config.yaml
num_hidden_layers: 16
optimizer: "adamw"
decay_fraction: 0.269
dataset: "wikipedia_en"
MLP neurons of a small language model. Each row is named by its layer, matrix (down: output weights) and neuron, and shows model dimensions 128-255. Each number is 500 + 25 x the weight over its row's rms, rounded and kept within 0 to 999. Numbers have three digits each.
A block is one neuron, or neurons of one layer that tend to fire together. After each block is what it responds to, as a language model described it from the Wikipedia text at the highest values.

L5.down277:462441505457458513507517495490527500470519497464516473501518496451470472503508476508544505498526548498532523450506523484514489478524509555476467525548500471484478460444523472486490505458514456488513484486483494501502509524519444514482514471528507517521488499498509506511523488494539556538502490534524526488504524528462462475509557475577472488502488463524518460511474489484480463541496
L5.down382:515497531500548512505487547510460501518481494510499505498495481493524483547538496501518531489488482510479489555515483478527493504503497495527510542505545517467555490511492509498486496486515488495485485484490507464467516507524481493520460475500520529543499504487491529538474467554528495505512552581523497550454492455515484475513460479537523465473511462513518491513503419505529533523456
L5.down388:503530487498508478538526490521572461515495477500495564489466471453493487517470479493524516501484512528483528496521495494551496542495463512542520548541539510532468576508479511501490427468556543466512475518429473457495463484536480469490482538472494500468509504483520500491497502500493463537482514496508491509506518502542499516469439504481476487512477500506486497502512532493479498529471
L5.down500:489525511498533482502479516508553530504448495470521483523527469461515427544515531495463517468541539528465513524494491494488460523548499483482487527505519490493554531515527481467493490444498470499508524473471512496453513517508486471508494550525477523539524523490489536501528464515513507496511560524524526534516499487503494524472481498512521488497508575500513528505451497492511513506480
L5.down516:473511483479531495490470479478477515531520473491494508499512515468517480505508481537546486483477469505513531508490507467523492524454489507520490490502501457498526493506472486503510507481529504502480461475494498478515520454482501529508495511535514458504543520536507472467517526529506545499493581531492499525538509532481506500492484503537519514507524522510497513495472499455426561486516
L5.down676:514513495522512495532529483491485473545501512458490531489502517497521483447542492495515508455520505501461527526552488511478486531486510465499457474505521510486506467485468518493511482519504522478513503559482468520514490541542490500455465520483505487495456499499453491510518474512552450471520514509504493514507497493492525508505471498530461475483531454553493491530531483502481479526477
L5.down972:511455512497531499480546469539476537495473490486517495463457506507495537449487469481533498475479512522457516518495532482476507505468468524520496530465512482529480496493461524488543474515522482514476547557453562500473503500541528519493535494490486506520470577512466512491532513472561539528502520454481491521449506492458520527462471487554507495501465541496434538482510527484469515540469
L5.down1330:490502523504522490530486537494552490468505497502521533539500505507502453483519492487482498470524496516475476524506560525499484479483502471482498531519512526489504536519476490510490455478478491483542470472464533490522484487511482468494491515541501502518474504473477486481571499465470532529449485535519508502505552491494505527517509466518488480503482524480519512484478582533430523494491
Description: The space or first digit right after a month name in dates, where a day number or year follows, as in September 6, 1994 or 25 November 2006, plus digits inside latitude/longitude coordinates.

L5.down36:474482482487492502511504526517496477508523507461501465481546481499468511520467487464563522518521488519525544519528500474534474494501521500530512488528498523507473479492463507499540527506493499464510516509538521499565486518533487526440503467522466504462495495463500497540505510515519496504482477478480512447556493490514494531487488526504496538521500477515479485539506488530496508516427
L5.down77:482509486488488514495524478504513500478510451518537482482559501466496488496489477505511554512515541556492464520481525523491501524516533516508488490517484503524527481498467512520570526498508520535516479480539593516509474505534467520444533458483504482485525461512511512574498475461531516445495524485498495494504463474474460473492459519468489510500499490483536440522513476498486516517480
L5.down156:456534470463490484504493473510482466502429492509492487500490488528497515449487516442513521491500514529491501533542522505526461506503500495519557507460472530498546514535512513492552493508525519474489501494509461520498491495514499485509486483484485579504526477515421509509545514554510510484452480505501505483515484465493487535517481471482498483478504477464466488497498510473506533477462
L5.down225:518520524502509508466483431523503453512488480513522505495477471486471509477521491479491515531515528500554472487497497434499468511486448514521526510476505483534504482489535498505482482484531511487533504497512517489521481511519523492466514505455534471498481481516497485476499463508516508488498493509508498587508523475525492461532472497530448476508512502486474525502511536496506479475503
L5.down886:521508444491461498512531509497486492484493480465483501546505511518499498525501465499521480549508517483487484546483514510472509546469498463513510446537484550519510527496485507524511493467512461447482489495513562498525494478531490535483515442453516501480496508437486501503512505481480476475511444501502502493506475506533520530484486468477500504521486474445499526464495474557531503510485
L5.down1033:475486487488465481505526515503483475535518475473522519468542443457453463523501490453558478470505504496510496474483442536509492530454518482503508526529526492527478476452480478533488552475488520525475494489466494499522502504516493511495495524508504457461533438528487512517467523511490490529488493523483498487508515476516454501493485505506514500489478504495518452518502501502557535536445
L5.down1041:488512488433517478506508487501425525492482497480478520506547496533502519482482504530511531458503475476533475503514480504422466525483524483494466496491475539525511516479497469540504468513486486538478509510521518437495485546503480529495514445488491494524473535441517520527504491511537545502497445495521496457531496495506495502497533512523538494525486475479520547561516483512515551501520
L5.down1239:487495497442470520505468540493518470503472508430469483529540480509499503513471507507515484513507499502566449524507470476494451553509485514523505477516517484467471494505536518495526526491508420450494499538529470483523508522526473488508464525503481485506530493480491503508529514498513500499501534494474508488512528537498504523499481496500505464541512464535486516473505482482501501509479
Description: Fires on the pipe or delimiter right after a column name in Wikipedia table header rows, e.g. "Team |", "Votes |", "Date |".

L11.down125:501488480511501488464478470503486486533456489515486492493537492525464431495503516563510484513496508509466542505488510492525475492505439495505503495479465463487491491474500460433508447519489526468499511474487523459517474505476496514481542512510450507528510461493475469517504529450546502494441537491491472537492503518508490498475548520461520500485492485537533503532476492514509528523509
L11.down202:510476547512492513440505479501517505513451516470544469486511496445499490467508495500524483517484550499427511512490498476518488468457466493516526507500462464524503498494526500494524481523522490464506456493482453478509532508498502500497498506490458515506518485496524513563512452493523463496517498481461529512509484457505486520495513531518477482484502518482509511494463529506466526500504
L11.down792:510496437509478509511511493482517531463473512510489551473470496499510446526540476483484516504484457500483486496475462509535444497529479503472495528485514520549514531548497472505518489519495511491517476502481475508506488464513476526556516474533518519486493514532467486498513532520516477513488455516490524523500480530505504538523492513457536470475475466526556520463498514504490504457517
L11.down858:478488497473511471505501473509526515488522499523469529501531519507485520479527529474475464512501506503492552498511491502489483502514509509488487520477480482473509474512503503478484533499534458514455487506515538525509498522492509473479522495471529490515516515532495480481465533551462532524471468496529485460510489497511480490487533448501496535477498455496487470520500515479444505522473
L11.down881:489522497504552475484521452543517511457496488509522496505496528516498479490510499495485455510466545533516568496510488462526494518481532446540514500455509545465536552539525523527543496527489483522509560512518450495512486497499457526528492488515496514564495520475535496488489463482469536482479523451488530517525511469469456500520534505426511456490509502495505485466547512537466531470500
L11.down890:510519530519495537508498461486504492501443509512472459467517506509508452446510535512520513525491486514521517470509455493480475504522482476525501512489487519561475514523491443536512506507541469511477467505491537492504511469517505503478503535513537531484501480515522531549543478502504480540516457533532469458508493475493491525504528526477416504486481490523521459461482512533495553489508
L11.down1049:472471487506490486469485492468485489522445533470485496502495482511525535519509511522497485491484530510486509524477522519521498526491533496489525470522535536478518523522518505490504495522517513501512525493517378519475481488496461497520502498501499578504489530508495455439543455455503540515505538483511504472488497468504489535516501457477475503463484528511520517499537515506498464474493
L11.down1359:485524514489508462471497495539493466489487501529516525515532503489488502508523503524555471486508535501480510501484540499498552486487494508478504499521484533490505456500531492547472483514525475488494513526470506532461525486472496509521496535535496486503508488490516476528497537489499554468483531476521514505469507567476456535477507494494525495475477506522482481515497479498520475503497
Description: Fires on the space token just before a number, mostly the day after a month name or "on" in dates, e.g. "June 2", "on 8 September", "October 21".

L11.down201:505533515474487513505523505482477497491500497484502471482491520506503517508515516509496521508501497524502524514571481505558494513495515476533528506484495512544496520453515479489493481496520565494516509452438584492521501491506469497493483466494510506558530545495485509531479496493483512484509481510499462505477490487499505467492466539522503469517468487509474538445491503489481506501521
L11.down352:503525523497493520460458509528512487510507492531454549498488508560517466526506496443471514531461499475458499531473479486527524513506554525494492486489510472541465517491505475477534494483524453528452506514525487483452468477514519517502512496480462548510487491534508465478501516522487493513504459559495519516488508487482511487503505486529509522520498437501506471508462512496515506499502
L11.down374:488485505449528557480503482515511486489487507502522500526503527519478503470512480495481494499521512521440509493472466491447492523497478492484569504488464499521519469494524454494470535485512465530500490479469495480497511480486507504502510508500484469498548479518487509534532480492513500481494490519510508518480485483474488506494532534507498490495498493473528500468521518525464479500475
L11.down376:492494476467482499532495540522474491508466504494478479480520545495484500489501485484465467511488553507481515526480461482494503528503532483547468480451518505495520511501499554467482502484511461463498526537454497548483505514516482504471467517530484542500468455492461449511549467479485492495471484496511544485464462502493493491520507500488467510492483464533493487523521540543500463499451
L11.down505:508512503487521501501499483507507500492480490491468463532544508472467481476516530465507444542485507478498525513504509506508535493448535483510522473477470520535496528467487505505493503506506475500417499498498496490510503502451495488452492496511477510493490478487486522486518473484482510520462488515504536465506510475519494480489524562520477488474478503482521518497452509517476500507502
L11.down634:487517492467477530505536503510529495460505499485486529495500522491471518491503490451478501515490476477461521462545480465509515496489478437513480492515474520546482510481495490501519469503530524506494461485501540514525514473487483535522525479475500479457504491507476530512532497530496496496497440530508527483538501463512470507470513512529506486506482510514515510460519515545495556483504
L11.down1101:468483516484493512486499505493498468536515506500470509503480458505519511493521493469539543473466503498509500480522467519516536487518516531493539503532546550554509481503462454493489509525562484512509465484514568427493511456465520490497472447477473515493509539475514456519497508527535524489493507520515468480511460499527492468493529488522542491512458505549471524505477526545479502526508
L11.down1318:509495529487537511490498489520492520517502518503540532472481531506479481493483500519469560503484471469494528512485485459526529477502497485513531517554502514489494518519486474487476494513509502465520488495510470471461500472488515521553484490488477516487536511473504479494540520447525494492463494491542518539470497524518498526511480481483477497487474537507495477505468482504497515516495
Description: Thousands commas, decimal points and middle digits inside multi-digit numbers, where more digits follow, strongest in election-result table vote counts such as 42,090 or 8.91.

L10.down1000:446498530525506474492497514537523463499513530531453528494477493477526498479494495486498467520526496531521509524498459528519532510513516495524496494510505500504496545457534441479473495488485512467502524538437431480482496470492508548512496519497486515461494516486496490521554542514497492530510461491538489494468496490483486513480515513472517499500496490481508523492507460503516505499497
Description: Unit or duration words right after a number (weeks, months, minutes, miles, running time) and date digits, plus mid-word pieces like ten-t, Whi-t-by.

L11.down18:532474501512485494477509482493479492494457502489472546477498477490501482498523527537500494470488495526458440493517483532482527496470489515431511463482475493492539553490474534503479492467498531494464538516532536508508527516521481495459534518547508493534486517469509510487488512471456504512469476466521483511471536452516495509520455513543481507501538500518449497510489485489524492515551
L11.down771:536479522466507504447519463495490513522533514463497497477508471480518492496484505477547489467467481474500493471518482505545496496513515506499529505455528476467527450545484476474477565508506521466511478558484511488485506516489525458521497508529469503496504449482504516523475441513500459484439471443503502487505498498498534511468490526548505486484465507476495524525511476521496513517549
L11.down914:492546479504526492470529504538514484492510541493495509520528505481505495467489466482477477499562498518539535476537504491493502501475532511451476527520512472513479490452496511508520495553482482514539542495518490486507515523507545530434496515518446552488521491511476443480486543470477500457489457482483500454538499503487472512532539484496461486518567501507497508541496527520462524509513
L11.down1103:527542501516516507475518469513495475490489527506514534476514493482511447486502492521500497459525502519503499494569514536529547527468525466526476436521486494474523492467533503529523540496488543504489469492472543536456494493531509498451461483521450525487524480484448519484505500455521527504467488503528494496525515501505455496502497481521505548450486469528483480502465436483486532522531
L11.down1244:536504484495475507472478519519499472492515520486508486484477461501483498507494518529467504522502535498504465482551510529484505458453500485459471518534507495489480504453503523480497464495503478485490524451558558498480526504523475495486537471515442543483494509505459483534490432451481505495483487534529510550489513515514484496464509482513429551511503516510511518501457506482517474512464
L11.down1372:430539551506485537492493499489495478545500495550472522512521524501488493491465475512495503469526440498504463489510525513493504472511446551483501546511515480487477481487547512493476458477502481510491511505494593477505467479491508510505509460528507532503523518505488461479537526518464498524504473514488493502504515530517524467455475494510483475498516525490487512508496526511511497470510
L11.down1398:481500476501480506519527468505484480555504534498494529471471490482466503483474519491471522448489519499479483436485479519505521517459538508503464498478492511478504454461473505503514508501515513515529494510495442514484545478517519492529496501476536506474526545539499490449486506469473480515486506466491503454491490506516510482511519524485453546509493484490487486517508508517536474483480
L11.down1438:478530524522481543487530505537470486459512517478491477487503521525513501512493542534439463512477462530541510519477502446507476523531478509488521450482470518477478482515513482496487507509519486491484516491475521499481473510504530477489542493512499510489507529503457486491484483478482481498460534464519486470525482502508523512452507468479494488499504511494510496530513510528509485504532
Description: Commas ending a complete main clause, often after a date or noun, before an add-on like and, which, where, having, while.

L10.down61:504497469460494484473478492485541468514477509490516478511486537503487437488509481458480494501484479517500488554508518505501534492520455499511485482502490475505531543481505526478529531458485488469451547454538463482508505490505485513501489543525487494500496459520505489427464470507514461470495505512504526527518527485518506442519545479490482519527500514468503528488510489493454494502531
Description: Mainly the pipe after a % column in election and stats table headers (Votes | % |); also plural s in infobox labels (Genres, Languages) and mid-word pieces.

L10.down1405:479498439475493504534502505496459477516435468489513502504495477501547496540496536530520497534485506477522497538529506520503506513494447484535448515525498519469489495530510521488505487505467526478471519477473418539457457556521495482514464451497547493535541478491508517484526487500523488505452498527500468510469498504523477513540485520527512504482493476519500490524492466505470495513488
Description: Single-digit tokens in the middle of large comma-grouped numbers, mostly vote counts in election tables (e.g. 133,032; 565,708; 12,000), and sometimes inner word pieces like Var-ie-ty or D-V-D.

L10.down1306:526509524483524509456494457546535523557489499525525473472487491527529493510530497476462478533490537550476501452465485491518468501499485498475474528467498498516527487505515484478499467490460533438511492513499584465501491468495512512492475514481536516542511506497504486507509491495439503541478495474503484482507511505508523508479498532483502493501462493499501519521503493470479548509518
Description: Connective words starting a clause after a comma (and, with, was), plus short capitalized or mid-word fragments of names and words (De, de, te, A).

L5.down286:517498481494525504505520466494539456511447502500470531496486510515463533436489502494465504526512483473479513484481454505502509497443526520534497469526512508506481482499452503479487516493501458473500482526528494498510531496488473512486518470563506540523518498493522508466512516483499521485505533485519477497475485508498525504487513459465450532517475520494508488538478483505463496493511
L5.down728:481475518488549504495475493542434503504562505518526510512545521514486517517500525504521498476487514508529496483481494471460519472478467505459525453492498451506498463561454540545446530486459448490536579498490435488494518521483481538463511529485475509484525522485498525557526487485521475475485468496528505506506483524469508467509511487517474487514524487476465450505494457517519500508535
L5.down793:507495508539480529501521507503500489499554548537537513454482508519505476532505515475443523548449494554479451479518501502522485489492510521451473471462517511494540491479522518475469517502518467524519515520458466483499543502533463513478511466462492559532457493493476536534495487508564465504488529462463507490524513494511464527449514499511498543520511460499491517470492459501497562508528
L5.down912:499496468506503481452530482518533483448498492501540472500480495520509510479525535446503481538472471517478484508546490515485454516494499476515496483516506506503521481502478470543514515510491476518515512547518462498547515506503485508472526476523482493538516472530505509504489521493507485547470511463436491460536509543461518547549523484523505493486513521503454505518469513505428520512508
L5.down956:499484522472468490477531589510488475527475503488467469557499478522529454476545504482503501529497508513524490509490493500509507488521544489498504516528489484490462502480488527489519512533499467486503552524476496510460460477530506519507462488530479540498528497543519489484484536521500502456523490526498511481477484504490496558517515546499521511524540482519506477518516491522481497527478
L5.down986:509474509548480488499470483490514507514459508537532486584492472457525497470450487465503491499521507500485493479484487515512508510464558513495501485520462444471531535512508510471493521501464521499523489493498519529491483473479510522481507482475472519526488553534509513499563514489518482459508507472516512532480509535481532528494496485542505503498469479495480481498472525471493508520532
L5.down1102:474511505535504518485505524536578495492527505490489525558474518496524499482526514515504473520481482524527512467479483481478486523510479536514517519513526497535503478465526470511556507488510429556512503525469512499559512492462489497471455511495474505548485528511476487490524525470483499501525493496475501499478515437495507490498475504510515470467459469469492536503508527479512526497512
L5.down1320:504533521511527485498496479506528504516481497513468507521506486492502456478583479464449488550475491507471438489497514487469481532480485521494523519518487508501554502510518492510537491539513509486463475477511530491527523516498501487516498529470549486539491488500534477472528522512445509517443538504446493566499475470491506561536500503470524541527501485492483481523488460464506513466548
Description: Digits, dashes and brackets inside measurement conversions (elevation 46–95 m, 8 ft 2 in, 38.7 acres), plus duration or game nouns such as match, game, minutes, hours.

L11.down40:478513505536473510473519488483481496550524486483492539497493470491490506491491529519518514491493502550490531523535534543501520472508472506481495500479483477450513537503542509475502496509507493495513488473491529482456498491512468484517456499511462489493485499502495461515466516524524437448502526515497515547478532468513507564498489502489523521462492502478486451485518530500468529485470
L11.down123:480493514469494522497506465523520489507510523492533509494490475508496505474520498520516486491512472464485525518482479554481477526459498500496456510503536487485542526499548554534522511509484482521507511558486457510469498460503492488507486491476478466468500512504489495502525503473491485528449528540498509509516477491532471542525500502518484524515512502522500509534499524481484507492559
L11.down165:502466486528470491482524570511533483492493486494501509480531496502474480486447516500480459517459512502472508506548497497469511496517511538531497511508511517486471475513521471498510529487500438491532479483524547508468491517509508534490475517520484477484523489506514536495499491504477554499473546517517501495521535569547526483548481477490484519491482504479537514504517498504535515473503
L11.down549:522536506550515501477479513523488472520508510490489539532517497487495478505496508482466497492473478533502494474552558538525505487496514518497509454527526493494494497484484502485496483470518455509499492458514458486534513495489525494567513465514485519520476480480500554483488488479456462485528478492535507516519523504519503488486439473522424512512459517543513498553491481481496514528503
L11.down755:543519526481548519472494493496509495478467508510500535478507483500544488479486490513474531483467502482480511513468510505520489461483515516457502488508534482532526505498497489484440520475488491521521517524505565512546487478497475480506508465503498505469489515516423499495504511497495480499505520528530523497498500499541495445479517513515514545512499538564457507507552467509500507434493
L11.down1004:500522476493458499490526511479445467539483471529521486562514546477490515526467532502482483488498515505465463499548573519545494511504463507499480480530479452480504502473509473497527482494467521465540470483527459493459499499512557506499510467472469478496473494503506506514531467479473448446485500492516526532509516517474563491485476544536491538484521481482481489489496460455504525491500
L11.down1028:487527503512473478487487519497464520535484505528437528514503537540489484459518533474507482480476522485470483493485447541517492522517454536473520500483512523494496572534457505496522521469492507486481486531518487493460469470478513527486487537506524500510442479502479484504480481520450514459499522502492484496499509457585505489520539481500486531485480498499504490522479468511493512466506
L11.down1120:532534491516496510478515489538479458441490497479514479506479535517462500469538516470538480504502509481515508494520448523529476498530504482518506495548480494532499558523487498435499516496459508492509502527508456497494504502490552524494516500499500503500489500507491490508497471495479501489509494487522493515513535464532558470500475510531530434493486502469496447464491479462526488498484
Description: Function words and word pieces inside descriptions of buildings, sites and geography, such as storey(s), was located, of which, bounded by.

L5.down210:455502536529495491554544498511512488488531458487501522528462496469525488496486497493517501513501493511460456510546501466514512524461500514489535518488506524523520462513495528446504515524492475488495475496499518505510495518486514483487506566492501480486523485456492501503547513540466512464465495457488495532486510471447470537492537545552491485497506549479492496522493498456528494483493
L5.down278:484538530513476486453492526481509530506523479500490500507473477494503542501524464516524490515462538480525502477523488508483527517524487489537545515498502523516454506505518443506549490538495457542484479571478482495522514470470512493513516506469510467512464486461510489484508517472516525499548460499524482492564507464500519517482529533502508472513558509510502500488510489532521519495528
L5.down296:533476522499498511516528455488470495523475466496522508492512517496527477449489538494518480488469501549502448512532486498495518506462514470485487503523516517507489499487489470516531480489484527482482496490509489510523496494487498490476519525463490517474523494479472508519485495577498529479483541528505487526524498512509482548515475513520516468509452524474508484490440505481484502523500
L5.down708:482504519486491474509524468504494506479534518451491509523467513454510469508488518472504513452472540466486498520487532476544527516506516502484513462499554514502448526526466494489522503493460471527490469476548564473463508491463468439499477546472508504517503500469514496508486496541480500502484518494472496481524499506489503502528501507501502541490498492504481476502515453497489480500509
L5.down867:529524496478472505494485520510530453512450486498523506494527493426497469473507532503509510549487456501520450499489508471493511515508492496510503496488553537515488496527493472486452488516492525445492514474493497507483493502507523496469487488519492499531484506495518514511563483517522481557490560494424503508481494535543481529504521493495529520509449502530492500457506428513440541497487
L5.down883:491576520473491495521507527523484519517480476507454523483541476510510505555500529517462530480469492489536507522519499513521504467516534545502504503499464498492453468514515536447490459488502512486498515499494510488479491508482468503517494494491476501539447532507470505466463545508494540512480474453479504511537474463493476517511514537539531467504480483526472466460486484521504503492502
L5.down1126:531478547508537514518577477493504486525477521466557491541505450461470505463517507504498484522476485465468459501531516518497491579507477476442469479504501569542488522538486502458512536524442522520511493489442492463472477532490507449534488500503512521499531505524490509525522487505538539480524524486496488513501522458503488492503522543487555425499466539505514510503465458482512535459491
L5.down1160:526496516497485535503505507480502462496474481512470486503492515493489470499516515534482459487479501524494454503480454533516533486455522497509496472492477527506517500512472504512488513509478488552468492477510576500470511505456495461458475576539499523528494493542550507532540485544493529552450561510450510507492517487488520487503464508509546491499458543496522511501473443487489488452474
Description: The first word after a mid-sentence comma, mostly "and" starting a new clause, also as, with, or, in, the.

L11.down124:488475493530504502503499499499490519504509520475494499519484478498512498498486462468498479497537523498498496504536510507468456488509488468511528478496522489477546516505487483508506454526463510445500525494498480463504465503533513478469527499517479512487551469506465480545474521491497511500462454468498525521478467465481503521529512475510494556510509436523555455510460542508529457528512
L11.down469:534508512523563495559529439476469515468464477480484499522465496535519512492489494531500505501537472538507456516500509451491517468538490502477479489540506537473500471508494489509474498495511495501518513466481474493497560486459490465499481503490494520517500544487500543478527477535463463527484497493506497549474449497502532507491518467537497498501495540529494511551450519516478484519545
L11.down664:489504439486536511433471499544557541517492497527512518490512513527499531494507472477501499498518510470499476510493479473513531510507516497498476510470515510511472488496472473489471478502464514505499531543468513485474511491528520483488500516487512469522498511532498460510513514524523499420526449477492543496455470476484477493489507464516476481517448478500485511434529533509515511516496
L11.down800:496534516540472491497481523465487480459493487492500488480511505507500516490506495469508504500467490539494452479503503491506543523511552531482486486522501508496484536558518462495495501497498514490493499532488528481548524484486477477512542465476484465489480544496506508496530494522441531494483502481501523530464511564496523500439455542523442530428457541528488536457524499536501465472549
L11.down918:531521533540510472531457514447509533491476541471556491503488484512463564484508511495500507487480463503491487492468494495520480474516520495487514523470475476491503486553535497442488480528522499515543522484551490526559547505497504485508566477525504495503516497465545437449469534502503456479519472508517500510467450543441513493460528517516482463478460503516483516523493524522490481505519
L11.down1032:496517503479529509522468508505456515520503486529511485485510438467491470491502532486497555479495425527497517502533497519456493498493498495486491490501455493505505500489549479488466487504501505508547510519486586431490514508537499493533526493490509513487470542490496535553505508499474488529502508489511472523497548530504508532518464487513504486531486536515507528505463457546498481491498
L11.down1100:512464468491543474481475521548448511508483459530492512480510498464496502505468485478504483499543507536480466507503471455463495494498500512452522465529461519453505460529529495533475502532486506455499549503516472482553492525462496491489550472524533463457511535499522566496510481516488500518494516458528500505482497513502521547509518529512503513469477504482520485509504477526522482477498
L11.down1108:504518505471520540479525502509464556533500496543498531502507525488522492526490480495494539492532546500490481542503470483484521490508464515489533549496527541527484466524460504515486464513489493449542498446496462468515507502496539508454517531524520509502475520532489483519525489535483509552497554510537512485473506536501488491507512482514461499514465436462520487527490491466523526500514
Description: Fires mostly on the article "an" mid-sentence before an adjective or noun (an unusual, an iron will), and on header cells in wiki tables (Date, Team, Total, Pos.).